Weights of a small GPT-style language model, trained from scratch on English Wikipedia.
Size: width 192, 3 heads of 32 (1 for keys and values), vocabulary 801.
Architecture: RMSNorm before each block, rotary positions, no biases in attention or MLP, tied embeddings.
MLP neurons of a small language model. Each row is named by its layer, matrix (down: output weights) and neuron, and shows model dimensions 48-143. Each number is 128 + 32 x the weight over its row's rms, rounded and kept within 0 to 255. A neuron's up and down rows have the sign that makes its largest values positive.
A block is one neuron, or neurons of one layer that tend to fire together. Before each block is what it responds to, as a language model described it from the Wikipedia text at the highest values.

Description: Mainly "also" or "not" right after is/are/was/were; also suffix pieces completing words (includ-ing, bec-ame, initial-ly) and "and" after commas or parentheses.
L4.down49 [132 122 170 147 150 102  72 168 150 143 130 121 148  95 160  54 109 130 159 115 102 144 181 167 119 156 135 160 135 124 171 143 188 149  79 181 117 137 130 118 113 140 171 114  81 199 168  75 142 162 147 115 186 155 133 118 224 109 120 126 181 120 141  80 174 145 153 124 154  82 103 114 147 101 118 152 129 166 120 101 120 131 152 149 122 139 130 165 124  99 152 144 168  80 152 144]
L4.down197 [113 107 142 138  76 111 114 149 153  90 145 118 114 108 111 140 140  93  89 164 129 128 119 108 105 167 112 119 148 165 175 137 127  72 113  95 121 111 153  57 137 118 136  33 148 110 132  98 106 128 186 119 102 142 123  73 158 128 120 154  86 148 112 128 169  96 130 139 158 105 104 139 155 125 129  88 137 185  50 101 192 136 127 155 190 130 180 112 104 106  87  92  74 127 144 135]
L4.down259 [161 138 133 139 152 132 128 117 143 144 120 140 107 127 195 133  99 108 170 119 146 125 147 118 122 150 144  84 121 117 152 145 175 120 110  81 103 167 168 108  66 145 124  92 157 132 149 153 126 130 151 137 116 159 108 142  85 115 150 100 117 168 193 116 104 188  94 122 112 114 107 189 161 152 118 162 160  61  70 135  75 128 121  52 153  79  83 134  65 207  89 143 139 121  65 148]
L4.down262 [145  77 151 117 130 123 226 161 146 103 124  76 143 192 108 114 158 150 112 173 117 128  79 136 141 137 118 126 137 191 114  65 169 144 186 171 165 170 102 138  99 112 142 124 114 132 166 101 133 154 118 109 172 158 124 154 116 131 171 144 100 114 153 119  98 102 149 145 128 104  81  89 144 124 156 146 193 126 151 121  98 123 107 146 128 201 125  73 118 103 116  96  83 142  71 108]
L4.down325 [162 161 123 108 133 110 141  54  74 153  55 170 116 146 140  95 149 113 136 138  92 150 120 157 149 166  94  53 124 171 123 142  97 127 166 104 112 152 165 107  99 124 137 119 105 142 114 114  95 128 178  88 163 148 124 161 128 127 112 174 141 100 125 121 113 101 156 109 113  88 128 144 109 137 120 103 136 118 114  98 136 157  73  89 159 104  75  93 126 214 166 129 145 109 132 119]
L4.down355 [147 159 106 147 186 100 117 190 125 208  94 118  96 124 122 174 113  84 161 116  45  77 105  86 151 161  96 128 134  68 169 141 139 117 126 164 138 118  60 100  86  92 172 179 155 168 100 149 156 169  99 122  84 128  99 137  87  73 124 140 170 124 163 164 114 109 130 146 141 133  99 167 130 151 103 179  97  77  90 120 137 146 100 155 111 137 160  90  73 126 156 153 130 118 127  75]
L4.down374 [118 115  85 125 112 128  80 139 178 150  67  86  87 107 143 124 112 165 121  93 133 127 115  91  87 150  63 162 137  92 114 104  90  82 113 105 105 147 137 135 172 178 125 159 127 123  97 191 135  97 122 115 132 148 136 116 107 112  99 116  89 152 107 134  91  77  79  60 167 118  98 118 162 137 140 155 150  79 119 143  88  94 132 174 116 115  54 175 138 130  91  86  79 131 180 140]
L4.down494 [123 150  95  95 149  72 142 120 111  94 125 106 105 164 178 136 107 131 189 190 142 135 108 175  86 115 165 180 102 148 159 158 123 131 118 215  90 132  96 157 132 153 168  95 133 142 164 119 165 118  55 160 129 108 146 175 105 133 184 149 130 185 100 109 135 136  52  96 138 191 147  93 129  94 153 105 102 143 136 121 136 123 141 152 105 115 152 127 156 145 179 159  96  97 154 112]

Description: Short consonant word pieces inside words split into odd fragments, often right after a piece ending in -in, such as drin|k, Edin|b|urgh, De|f|ense.
L4.down47 [122 133 140  73  86 145 127 143 117 141  46  64  97 120 129 121 142 105 170 118 132  96 123 169 134 138 141  85  97 105 155 164 146  98 126 117 146  91 128 135 124 129 106  98 133 127 108 112  55 192 188  79 191 158 161 115 168  84 172 102  94 186  92 202 152 137 153 144 107  78 120 122 100 123 133  75 115 146  99  86 156 124 132 131 126 116 112 163 142 150 121  82 130 138 166 150]
L4.down77 [168 154 106 134 172 118 142 149 136 190 179 135  84 158 163 188 149 108 129 149 114 138 125 154 130  83 128 156  98 152 157 142 126  79 146 152 106 106  87 112  98 177  77  46 173 143 105 166 171 154 120  39 165  50 109 106 161 129 126 104  95  86 152 110  60  67 115 127 155 136 112 173 109 103 110  86 129 172 122  35 154 121 141  62 163 160 109 119 142 157 185 159 114 164 163 134]
L4.down125 [103 154  93  79 158  95 132 191 128 141 119 133 112  44 183 138 137 142 151 121  97 149 118 156 190 169 107  95 136 105 144  87  77 142  93  72 150 111  84  81  84 156 158 128 118 108  83 127 160 109 132 177  91 134 113 205 168  99 129  87 128  96 121 149 139 157 164 135  89 122 134 126 185 158 131 114 149 160 115 127 155 145  50  97  90  85 144 133 180 118  65 144  99 176 125 151]
L4.down155 [137 175  97 124 100  82 103  93 182 169 117 162 132 123 113 174 125 120 106 173 154 144 182 157 160 128 105 165  74 138 127  95 155 125 192 106 132 118  50 131 108 129 117 129  89  96 140 155 163 175  75 149  68 190  93  85 137  64 108 110  94 150 136 165 152 121 129  42 117 103  85  82  90  89 176 149 115 149 161 132  96  92 114 112 157  49 140 119  76 142 127 131 112 164 103 142]
L4.down396 [162 137  92  73 149 106 149 183  73 136 161 170 141 166 156  79 114 150  98 132 188  71 129 108 104 162  84 155  98 101  95  74 132 146 124 102 118 107 106 117 150 148  25 143 101 100 108 101 167 163 160 174 121 131 103  58 112  96  89 167  79 169 150  96  97 126 114 109 179 153 149 191  68  67 123 153 115 139 136  94  93 102 141 125 138 121 145 149 144 119 164 154  90 136  35 161]
L4.down413 [ 86 139  67 124 127  97 154 103  94 145 167 141 165 122  85  61  83 109 114 108 173 148 105 131 111 158 137 158 132 121  92 123 117 123 138 165 141  81 105 120  59  99 160 148 148 132 117 145 116  58 156 103 174 116 182 204 163 146 112 134 113 155 169 149  65 151 172 155 157 136 120 120 126 156 161  45 106 134 128 137 175 109 126  68 110 139 155 101  85  80 186 153  87 116 138 130]
L4.down459 [107 126  74 104  83 119 110 141 200 122 155 106 170 124 122 130 163  88 198 112 116 117 151 134 177 148 130 121 135 103  62 116 161 153  97 133  66  90  78 170  80 152 157 156 151 131 133 128  97 140 123  93 137 177 107 122 131 169 155 146 174 117 197 133 112 126 150 103 144 145 124 125 101 114 159 231 124 107 144 126 131 123 113 114 108  82 166  59 151 161 165 168 149 114 152 136]
L4.down496 [139 158  96 173 155 103 192 152 160 117 140 111 142 156 133 113 117 106 124 140 187 113 121 144 108 139  89  78 117 161 138 101 201 119 137 141 131 143  82 138 153 172 127  89 137  98 147 134 120 184 111  79 111 191  88 147 174 177 146 132  94  85 117 137 132  50 165 163 190  89 153 124 122 136 144 171 159 120 141 216 163 147 138 122 153 167  76 110 211 150 206 157 159  99  98 142]

Description: Last digit or digits of a four-digit year split across tokens, as in "In 202|2", "199|3–94" and birth–death dates like "1795–186|8".
L4.down105 [ 86 193 156 142 146 134 122  62 131 126 128 115 157  97 168  91 160 127  69 131 161 112 151 150 114 148 129 129  73 138 115  89 187  92 179  99 135 108 102 133 126 147 105 135  69  78 139 137 129 104 134 108 119  85 139 147 122 145 103 111 115  78 139 164 154 135 154 122 145 141  84 170  91 124 147  80 146  90 122 122  89 127 123 139 147 156  88  94 154 110 123 107 120 146 146 111]
L4.down157 [153 108  65 154  53 144  92 150 215 127  91  77 119 149  96 107 127 113 123 119 104 177  93 149  93 132  83 172 123 154 154 128 121 144 116 112  68 119 105 118 143 151 140 135  94 135  96 122 112 141  41 161 136  80 103 182  83 162 162 172 125 129 111  86 140 156 171 112 103 122 143  83  84 122 117 192 122 119  86 151 128 116 133 106 146 108 110  60 114 135  88  95 130 116 110  96]
L4.down184 [143 166  88 108 133 116 109 106 154 133 136 121 139  80 119 164 130 157  56 159 184 102 110  95 133 109 121 166  99  74 157 124 119 103  60 125  37 135 164 109 133  93 181 116  96 174 136 103  86 127 107 109 179 146  97 146 139  58 130 135 102 110 106  73 147  61 143  94 129  65 136  48 133  89 156 139 103  80 141 125 115 122 130 128  92 107 179  88  81 204 114  97 135 161 140 155]
L4.down204 [ 79 153 125 113 163 104 136  88 192 135 191 117  89 139 165  94 103 138 128 126 143 118 143 161 103 145 102  98 137 160 160  67 176 102 124  85 137 105 101 113 136 111  84  99  53 204 184 119  81  76 109 104 132 220  79 135 106 198 112 174 105  46 114 141 131 131 131 148 110 189 108 106 135 154 197 113 179 106 140 130  95 105 140  96  98 126 166 141 127 149 118 140 160 129 120  95]
L4.down366 [117 187 145 127 135 192 177 143 167  88  83  77 118  94 122  88 164  96 140 126 134 156 140  94 107 116  93 102 124 193 182 123 132  71  99 127 117  69 197  84 137 103 131 109  68  71 148 102 135 141 155 147 158  37  89 122 189 124 130 171 122  80 119 172 130 159 178 110 109 102 154  95  96 142 129 103 106 152 165 163  65  90  55 136  62 134 204  71 125  98 115  88 132 119 155 125]
L4.down375 [125  88 149 138 129  93 136 121 117 116 159 168 149 106 139 138 155 150 197 113 185 137 108 160 179 103 142  87 144 100 131 142 147 171 129 159 148 179 168  98  88 112 146 135 128 160 113 133 128 165 133  88 107 157  96 241 218 104 122 156 151 106 114 148 165  98 110 111 128 134  79  80 134 175 106 134 117 107 161 125 137 136 128  75 155 192 167  99 157 125 118 115 135  72 198 116]
L4.down402 [ 86 130 144 136 105 137 114 105  90 164  85 112 130 155 130 102 120 131 132  86 155 102  97 192 180 134  94 120 174  97  92 125 192 128 110 159 163 142 120 178 152  97 158  83 143 180 123 109 142  92 115 150 118 146 119 147 119 123 192 177 112 146 113 147 140 107  84  79  99 156 126  86 151  66 168 105 104  91 183 101 121  92  78 183 142 123 143 131 147  98  84  76 100 140  98 170]
L4.down511 [124 145 129 179  83 117  80 131  88 165 144 117  90 127 115 149 170  72 108 142 150 109  77 132  88 108 106 236 112 112 175 130 120 132 160 157 115 103 190 150  56 126 119  84 110 142 146 135 133 124 178 103  90 125 146 154 115 138 111 130 136 130 143 136 160 141 152 142 116 103 134  97 134 105 142 138  58 191 152  72 109 185 176 126 140 101 105 138  81 149 118  80 151 119 192 168]

Description: Main-verb tokens right after a named subject, strongest for speech verbs like stated, said, says; also was, is, moved, and as/during.
L11.down93 [127 169 103 130 154 131  80 186 152 150 125 151 150  98 109 141  95 132 109  93 137  74 130 167  90 144  98 134 127 130 138 158 155 103 129 153 137 116 170  94 170 120 104 151 103 116  86 122 144 123 171  85  88 126 142 162 118  96 122 131 152 132  74  96 108  98 153 154  78 152  84 125 111 152 122 128 142 143 142  95 106 130 167 141 176 188 207 148 166 147 106 131 116 241 111 142]
L11.down218 [ 90 104 164  94 116 107 130 105 124  42 136 136 173 117 148 101  69 145 157 114 131 161  73 153 118 117  69 118 121 137  81 112  80 123 105 181 146 143 138 154 135 174 133 185 158 120 155 134 158 131 120 126 121 148 115 104  72 169 212  83  99  60 118 153 206 124 150 113 205 134 137 131 180 130 120 134 160  72 128 130 116 154 164  96  60 128 182 126 103 189  98  71  89 157 154 109]
L11.down256 [138 158 175 183  97 147 124 161 168  95 140  70 158 125 200  81  64 137 150  81 146 166 118 156 146 160 130 105 180  85 148 107 138 165 180 163 122 158 143 174 101 165 121 108  92 120 138 125 144 105 193 162 115 121  94 159 115  91 103 100 162  91 108  99 138 154 133 165 176 118 150 141 143  93  94 192 181 132 131 158 131 118 173 137 113 112 158 137 137 112 149  86  83 134 111 109]
L11.down280 [ 95  96 125 120 187 124 116 146 198 113 110  86  88  77 130 103 110 133 107 157 194 100 118 126 150 146 107 109 145  84  98 121 145 114  76 121 124 130 127 131 117 116 153  45  89 149  85 123 178 195 157  97 108  89 126 112 116 111 123 136 119  95 134 129 133 134 121 118  82 149  73 137  90 171 133  98 100 111 142  61  95  85 142 131  93 115 137 110  90 167  87 173 130  92 155  58]
L11.down340 [156 145 102 165 112 137 146 135 124 162 101 127 114 153 117 102 105 143 134 195 176 103  82 112 115 126  78 111 114  99 159 101 153  97 143 117  64 114 116 135 117 129 124 102 136 197 150  79 104 107  88 159 120 125 156 129  78 122 201  86 146 101 121  89 179 144 114 147 144 169 130 177  74  78 228 122  98 116  53 130  98 135 134 127 100 152 113 128 117 135 118 109 133 122 174  91]
L11.down406 [175 138 128 112 101 187 116 135 127 175  41 102 138  69 105  88 100 159 107 195 187  82 151  96 143  89 111 173 165 117  80 129 188 179 141 135 118  85 101 103 205  90 127  98 118 149 132  81 159  97 124 105 102 121 173 208 143 135 174 113 148 120 151 138 153  85  90  99 107 166 134 141 182 139  82 162 189 129 156 111 168  80 143 118 153 105 160 154 107 187 147  76  54 120  92 129]
L11.down425 [176 152 107 172 145 133 138  66 179  94 110 155 164 177 113 160 168 101 144 132 129  87  78 132 138 159 142 132 187  96 173 103 129  75 121 111  65 135 171 190  63 115  54 131  80  82 128 105  72 147 158 161  37 159  88 173 147  88 146 153 115 113 131 160 104 162 159 155 149 117 158 129 103 105 142 111 114  94 136 134 136 112 107 114 158 158 123 128 131 122 138 189 120 138 125 137]
L11.down436 [164  99 158 130 116  79 139 124 178 150 146 140 161  97 146  55 184 144 148  72  88 176 102  92  85 122 118 162 102 159 136 154  89 162  78 204 137 150 172 106 122 120 180 132 198 126 125 142  68  98 158  94 147 119 125 135 150 129 121 145 145  84  87  89 110  91 112 128 120 156 130 139 109 145 111 136 181 145 151 133 183 111 118 118 107 204 148 202 190 124 105 150 145 141  71 156]

Description: Pieces that finish or continue a split word: the last digit of a year (199+0, 201+8, 172+4), and fragments like bec(ause/ame), h+ow, sa+id.
L11.down39 [ 99 128  94 159  76 119 180  86 134 111 127 158 137 143 145 177 123 109 109 144 126 117  85 112 121 175 155  94 124 123 101  96  68 148 148  86 208 115 145 132 119 136 145 186  82  75 146 153 164 135 113 111 115  54  78 161 128 153 141 119 101 156 121 101 147 142  78 148 143  95 148 141 167 104 215 143 154 122 165 101 133 148  74 123  82  99 123  83 147 157 137 111 191 134 112 120]
L11.down52 [119 132 118 111 134 101 135 122 111 118 133 151 137 120 126 193  74 117 139 150 167 162  84 122 205 158  94 105 114  97  91 106 135 148 166 158 135  98  90 160 135 149  83 149 191  87 195 182 139  96 111  91 157 146  89 117 122 109 140  99 147 102 112 137 127 143 147 155  86 111 113 117 131 147  91 119 156 145 107  81 149 140  69 142 158 118 114 107 123  79 125 149 136 141 134 148]
L11.down239 [160 147  92 207 161 136 105 107 129 144 169 152 111 102 127 153 115 111 138  90  83 146 107  46 129 135 126  63 169  97 114 128 104  99 167 122 117 124 155 141  85 112 177 123 134 175 121  93 158 164  99 125 125 183 130 172  84 133 127 147 130 102 103  86 136 141 132 134 116  57 191 118 119 181  92 128 129 123  98 101 105  55 154  96 162  91 140 121 135 103 133 116 130 138 167  90]
L11.down287 [182 140 119 186 131 107 164 161 131 147 136 157  85 149 119 142 132  99 134  61 166 136 146  96 121  98 126 123 149 104 207 162 147 184  93 132  92 168  84  72 124 105 101 140 116 123 152  55  82  78 107 148 103 174 114 116  97 133 148  50 103 182 135 138 156 162 160  79  98 129 121  99 132 176 135 118 109 110 102 142 128  84 184 133  88  86 122 143 111  94 180 163 143  92  80 125]
L11.down378 [ 94 149 144  84 115 129 134 123 128 138 135 117 110 159 104  32  93 145  82 104  73 127  99 168 142 149  48 155 133 209 101 155 123 141 138 161 134 140 162 140  92 184  55 102  68 170 158 117 132 143 121  92 151 182 145 192 120 116 119  70 138 162  97 114 106 129 112 105 160 127 118 164 155 165  56 106 121 132 129 149 148 157 165  91 110 118 184  93 140 136 128 142 130  93  72 118]
L11.down401 [164 156 146 146 144 122 119 198 115 122 139 121 172 117 121  84 146 211 130 148 113 111  75 172  95 113  65 119 209 128 151 122 119 138 176  97 110 145 113 219 131 155 109 136 180 100 170 131 178  99  73 134 122 134 137 168 158 172 112  61 124 114 181 124 144 169 168 111 108 172 121 117 110 155 123 137 121 106 122  87 204 179  74  77  94 142 119 105  96 122 153 137  89 170 118  73]
L11.down470 [126 154 107 200 124 168  80 109 143  64  88 131  65 113 178 128 174 167 159 117 138 132  90 164 119 109 111 127 156 134 115 154 116  98 113 104 144 185 179 146 163 174 105  98 100 111 118  92 152 133  90 154 138  97 117 113  72 129 110  73 163  96 176 123 189 121 111 164 149 148  99 105 120 112 130 166 115 147 180 180  96 107  67 122 162 130 153 130  61 112  79 162 128 153 116 142]
L11.down481 [146 141 139 193 113 110  94 158 146  97  91 103 144 198 141 103 120 169 163 105 144 199 145 142 138 162 112  89  78 175 129 158 143 104 131 194 151 185 159  93 173 139 106 177 165 136 144 161 178 149 133 120 148 188 117 183 138 129  95 168 105  75 159 123 111 146 169 136 184 122 110  79 160 125 103 135 142 100 125 103 101 108 138 138  30 195 135  65 193 134  92 112 117  62 127 139]

Description: The -ly suffix of adverbs such as newly, recently, completely, and auxiliaries was/had, right before a past participle like formed, created, stopped.
L12.down287 [ 81 150  89  56 127 118 107 154 137 166  88  56 100 129 171 104 107 173 138 144 165 167 130 118 119 121 109 155 127 117 136 108  91 128 156  71  67 152 139 192 139  73 142 150 127 137 129 105 108 128  93 133 130 118 123  90 147 134 125 163  67 147 109 100 164 101 115 124 149 161 167 166  86 154 167 112 175 162 123  49 118 116 132 158  78  68 167 121  74 110  73 107 185 162 121 129]

Description: Short word pieces in the middle of a split word, just before its ending such as -ed, -es or -ing, like announ-c-ed, publ-is-hed, adv-anc-ed.
L11.down38 [120 139  79 196 130  50 121 175 137  96  92 158 104  41 142 131  93 168 131 132  94 132 174 107 133 128 121 124 157 174  95 151  76 106 210 143 198  76 166 146  81 118 168  93  88  96 104 167 120  83 143  99 124  94 153 159 106 132 126 114 118  71 164 157 139 174 127 108 155 171 120  97 120 125  89 166 123 113 173  83 153 193 201 127 119 133  67 172 143  76 186  79 111 144 139  98]
L11.down41 [135  89 148 134  82 187  86 105 122 136 135 112 131  97 100 102 198 126 130 160 151 112  68 106 104  87 116 126 114 137 155  77 110 199  56 172 129 100 142 115   9  99 155 131 133 142 110 124 140 106  78 132  83  60 150 163  87 150 142 124 152  94 182  81  51 120 158 112 121  93 102 138 121  71 188 159 103 141 105 101 139 102 137 170 109 154  86 118 146 163 113 107 162 136 132 121]
L11.down85 [ 85 120 156 182 116 125 145 106 172  93 114 165 126 103 141 126 156 211 127 107 166 105 119 138  68 211  92 126  98 167 109 132 138 150 179 107 120 145 102 110 149  92 148 100 128 101 176 113 141 148 117  40 122 183  85 125 125 138  82 128 123 110 157  69 105 107 136 116  50 159 157 119 118 157 150 201 120 139 136 121 189  89 154 119 115 121 121  91 130  51 116 109 129 155 112 125]
L11.down293 [ 93 146 108 130 187 163  96  97  82 103 101  80 105 113 153 110 131 114 134  96 157 107  72 103 109 155 113 128  93  96 177 170  92 122 119 120 160  84 107 109  92 170 113  81 164 116 130 151 166 119 130 142 143 129 157 162 100 176 141 158 110 132 145 132 112 103 145 158 165 109 133 129 140 155 120 185 117  64 150 125 120 162 158  78 126 174 167 141  87 156 108 198 140 105 154 174]
L11.down295 [ 77 101 120 135 174 161 170 119 140 161  65  99  70 103 155 128 108 160 158 150  78  95 175 130  58 158 101 131  99 103  88 128 109 154 121 172 110  89 118 161 121 198 111 184  99 125 139  94  98 147 178  92 155 135 101 112 115 114  94 107 150 126  94 108 194 104 126 157 135 105 186 145 145 121  73 182  87 125 141 148  65 149 142 102 128 154 130 124 124 155 106 149 108 124 201 160]
L11.down335 [ 87  85 149 131 162  80 175 128 126  34  93 168  53 107 117 140 111  76 170 130  86 123 121 125 130 129 130 123 126 101 153  92  73 119 133  57 110  70 183 155 155 119  94  82 101 103 143  75 155 100 162 141  95 140 156  89 144 172 113 113 114 175 107 121 160  98 116  72 110 150 167 121 115 108 176 104 102 138 151  63 145 138  77 162 141 101  83  94 115 169 174 144 119 185 131 130]
L11.down394 [ 68  67 123 132 120 120 112 147 148 141 115 159 131 149 153 190 189 135 156 158 145 155  91 184 136  91 185 126 186  89 152 148 105 173 128 141  89  97 154 129  99 135 146 175 163 121 154 146  78 164 149 135 107  92 144 170 204  79 150 179  81 112 138 137 119 163 123 124 163 194 119 137 203 103  46 122 136 100 159  66 145  99 103 122 162 123  93  66  86 152 112 113 104  96 116 173]
L11.down405 [136 157 138  76 112  81  93  95 153 144 205 115 121 102 127 136 138 182 143 162 176 141 118  98 150 129 195 162  97  37 144 161  84 115  50 135 144 151 162 161 146 148  95 167 105 119 171 122 114  93 207 159 129 172  72 120 123 126 155  95  47 129 140 153 143 150 123 144 113 156 108 140 149 188 174 147 137 165  76 107 172 160 161 103 102 151 178  90 115 107 106 146  89 103 161 122]

Description: Final subword pieces completing a person's role or occupation word after a name, often in parenthesized lists: Secret-ary, writ-er, football-er, bish-op, po-et.
L12.down482 [102 132 186 139 176  38 120 165 179 175 139 118 115  80 127 178  70 105 158 118  87 165 127 161 141 140 149 134 125 159  97  73 119 142 183 126  90 119  99 102  92  93 171 112 106 122 160 187 123 131 152 101 134 182  93 158 103 118 152 147 161  78  82 122 140 116 159 168 107 108 108 115 131  66  91 105  94 147 115  99 128 103  79 152 142 145  93 116  72  87 132 144 147 138 126 135]

Description: Mostly or and and joining two alternatives or names (Haplic or Stagnic, Burn and Hellion), plus line-start list dashes and word-initial pieces or/r (organization, rolled, rural).
L12.down135 [111 183 106 142  71 250 141  93 115 127 134 173 128 150 129  91  87 149 120 163  96 157  76 157 148 131 139  97 139  86 182 152 126 154 107 143 111 155 133 145 136  86 115 124 147 117 146 122 155  82 136  94 151 103 116 142  88 111  55 106  49 164 114 167 164 115  69 168 127 142 121 116 123  65 117  95 148 138 116  99 122 136 163  79 159 137 136 107 147  83 144 175 150 162 100 125]

Description: Hyphen bullets opening a line in infobox-style key: value lists (Died, Running time, Website), plus weaker mid-word pieces (exer-c-ise) and commas after dates.
L4.down17 [130 147 165 184 155  94 101 113 222 113 102 125 135 115 183  99 143 115 102  95 100  99 108 112 121 234  97 151  83 150 148 137 120 101  88 107  92 117 181 129 145  97 149 103  89 145 176 132 143 140 154 118 103 154  39 159 106 126 130 180 182  62  82 130 151 148 152 116  96 100  72 113 136  92 149 108 132 135 107 163  94 146  89 163 112 174 191 128 112 153 146 188 128 180 103 109]
L4.down36 [184 111 121 122 150 141 120 132 151  85  93 165 171 138 218 101  83 165 208 129  94 149  62  68 134 113 134 149 210 167 151 175  88 119 185 145 107 140  87 142 112 117 153 118 153 168 141 149 168  85 106 125  95 148 114 129 149 131 105 126  94  73 145 123 159 153  83  84 127 118 156 103  75  92 186 109 156  86  95  90 122 100 124 127 123  80 183 103 127 199  99 107 125 215 127 133]
L4.down124 [136 116 154 155 146 116  92 149 153 158 162 121 154 115 155 100 116  96 109 139 178  77 103 155 150 126 136 128 130 124 133  96 152  79 164 112  75 115  97 148 166  92 103  95 151 127 113 156 197 163 102  15 172 172 157 111 144  72 134 105 141 127 141  78 158 101 135 161 120  64 161  96 219 136  97 117 124 136 151 168 149 143 128 190 109 132 136 131 155 112 183 119  87 119 117 147]
L4.down149 [ 75 103 151 147 118 175  48 136 135 112 126 117 108 124 157 126 158 144 108  92  78 113 132 149 117 139  85 108 159 180  85 169 206  74 159 141 124 167 126 144 224  52 163  96 104 160 107  76 154 116 121 122 102 161  91 152 110 145 167 154  95 115 100 133 132 123  63 147 124  98 112 124 170 152 106 128 120  99 106 112  97  84 137 111 150 128 124 167 114 124  89 114 195 118 101  88]
L4.down222 [139 124 144 101 120  75 152 133 120 143  86  49  99 114 117  92 111  66 134 149  90 119 128 204 129  74  93  79 124 169 103 108 136 182 139  68 173 146  95 163 166 120 138 117  84 108 137 134 133  56 126  66 142 125  94 114 103 113 151 149 123 119 140 104 111 158 156 132 174 107 163 105 147 145 138 179 131 166 191 166 109  96 145  85 139 102 155  74  39  91 144 131 146 130  58  64]
L4.down251 [131 153 161 173 161 150  73 101 148  79 117 123 160 170  83 119  99 112 101  84 172 126 160  70 102 165 176 122 141  50  82  90 181 110 157 159 148 174 108 115 119 136 106 104  81 159 133 102 146  96 115 141 113 135 123 146 146 158 113 113 198  97  80 144 135 139 113 110  35 136 125 127 101  84 132  87 108 115 105 140 111 103 165 155  90  91 198 180 118 144 149 141  79 103  86 110]
L4.down265 [107 104 112 175 172 115  94 113 170 139 138 119  93 140 140 101  96 161 111 147 119 118 167 126 154 185 174  74 145  64 103 123 146 206 147 117 134  73  79 148 121  49 132 181  89 108  66  91 155  92 102 145 117 143 171  96  87 123 106 127 159 158 101 154 176 112 101  94  89  96 244 144 115 117 145 136 126 186  63 169 147 124 149 112 107 135 161 154 138 142 166 111 153 102 122 116]
L4.down276 [121 125  87 123 142 101 136 115 139 188 111 112  90  99 129  91 130 157 123 156 143 125 104 131 119  92  99 170 136 177 165  88 130  75 155 165 141 160 129 134 115 103 136 132 200 148 141  97 154  73  86 109 190  96 125  50 129 117 120 147  85 133 118 150 168  98  80 148 155 128 165  82 143  81  83  59 116 171 120 182 148 156  59 106 138 130 124 154 151  94 143  89 143  78 153 145]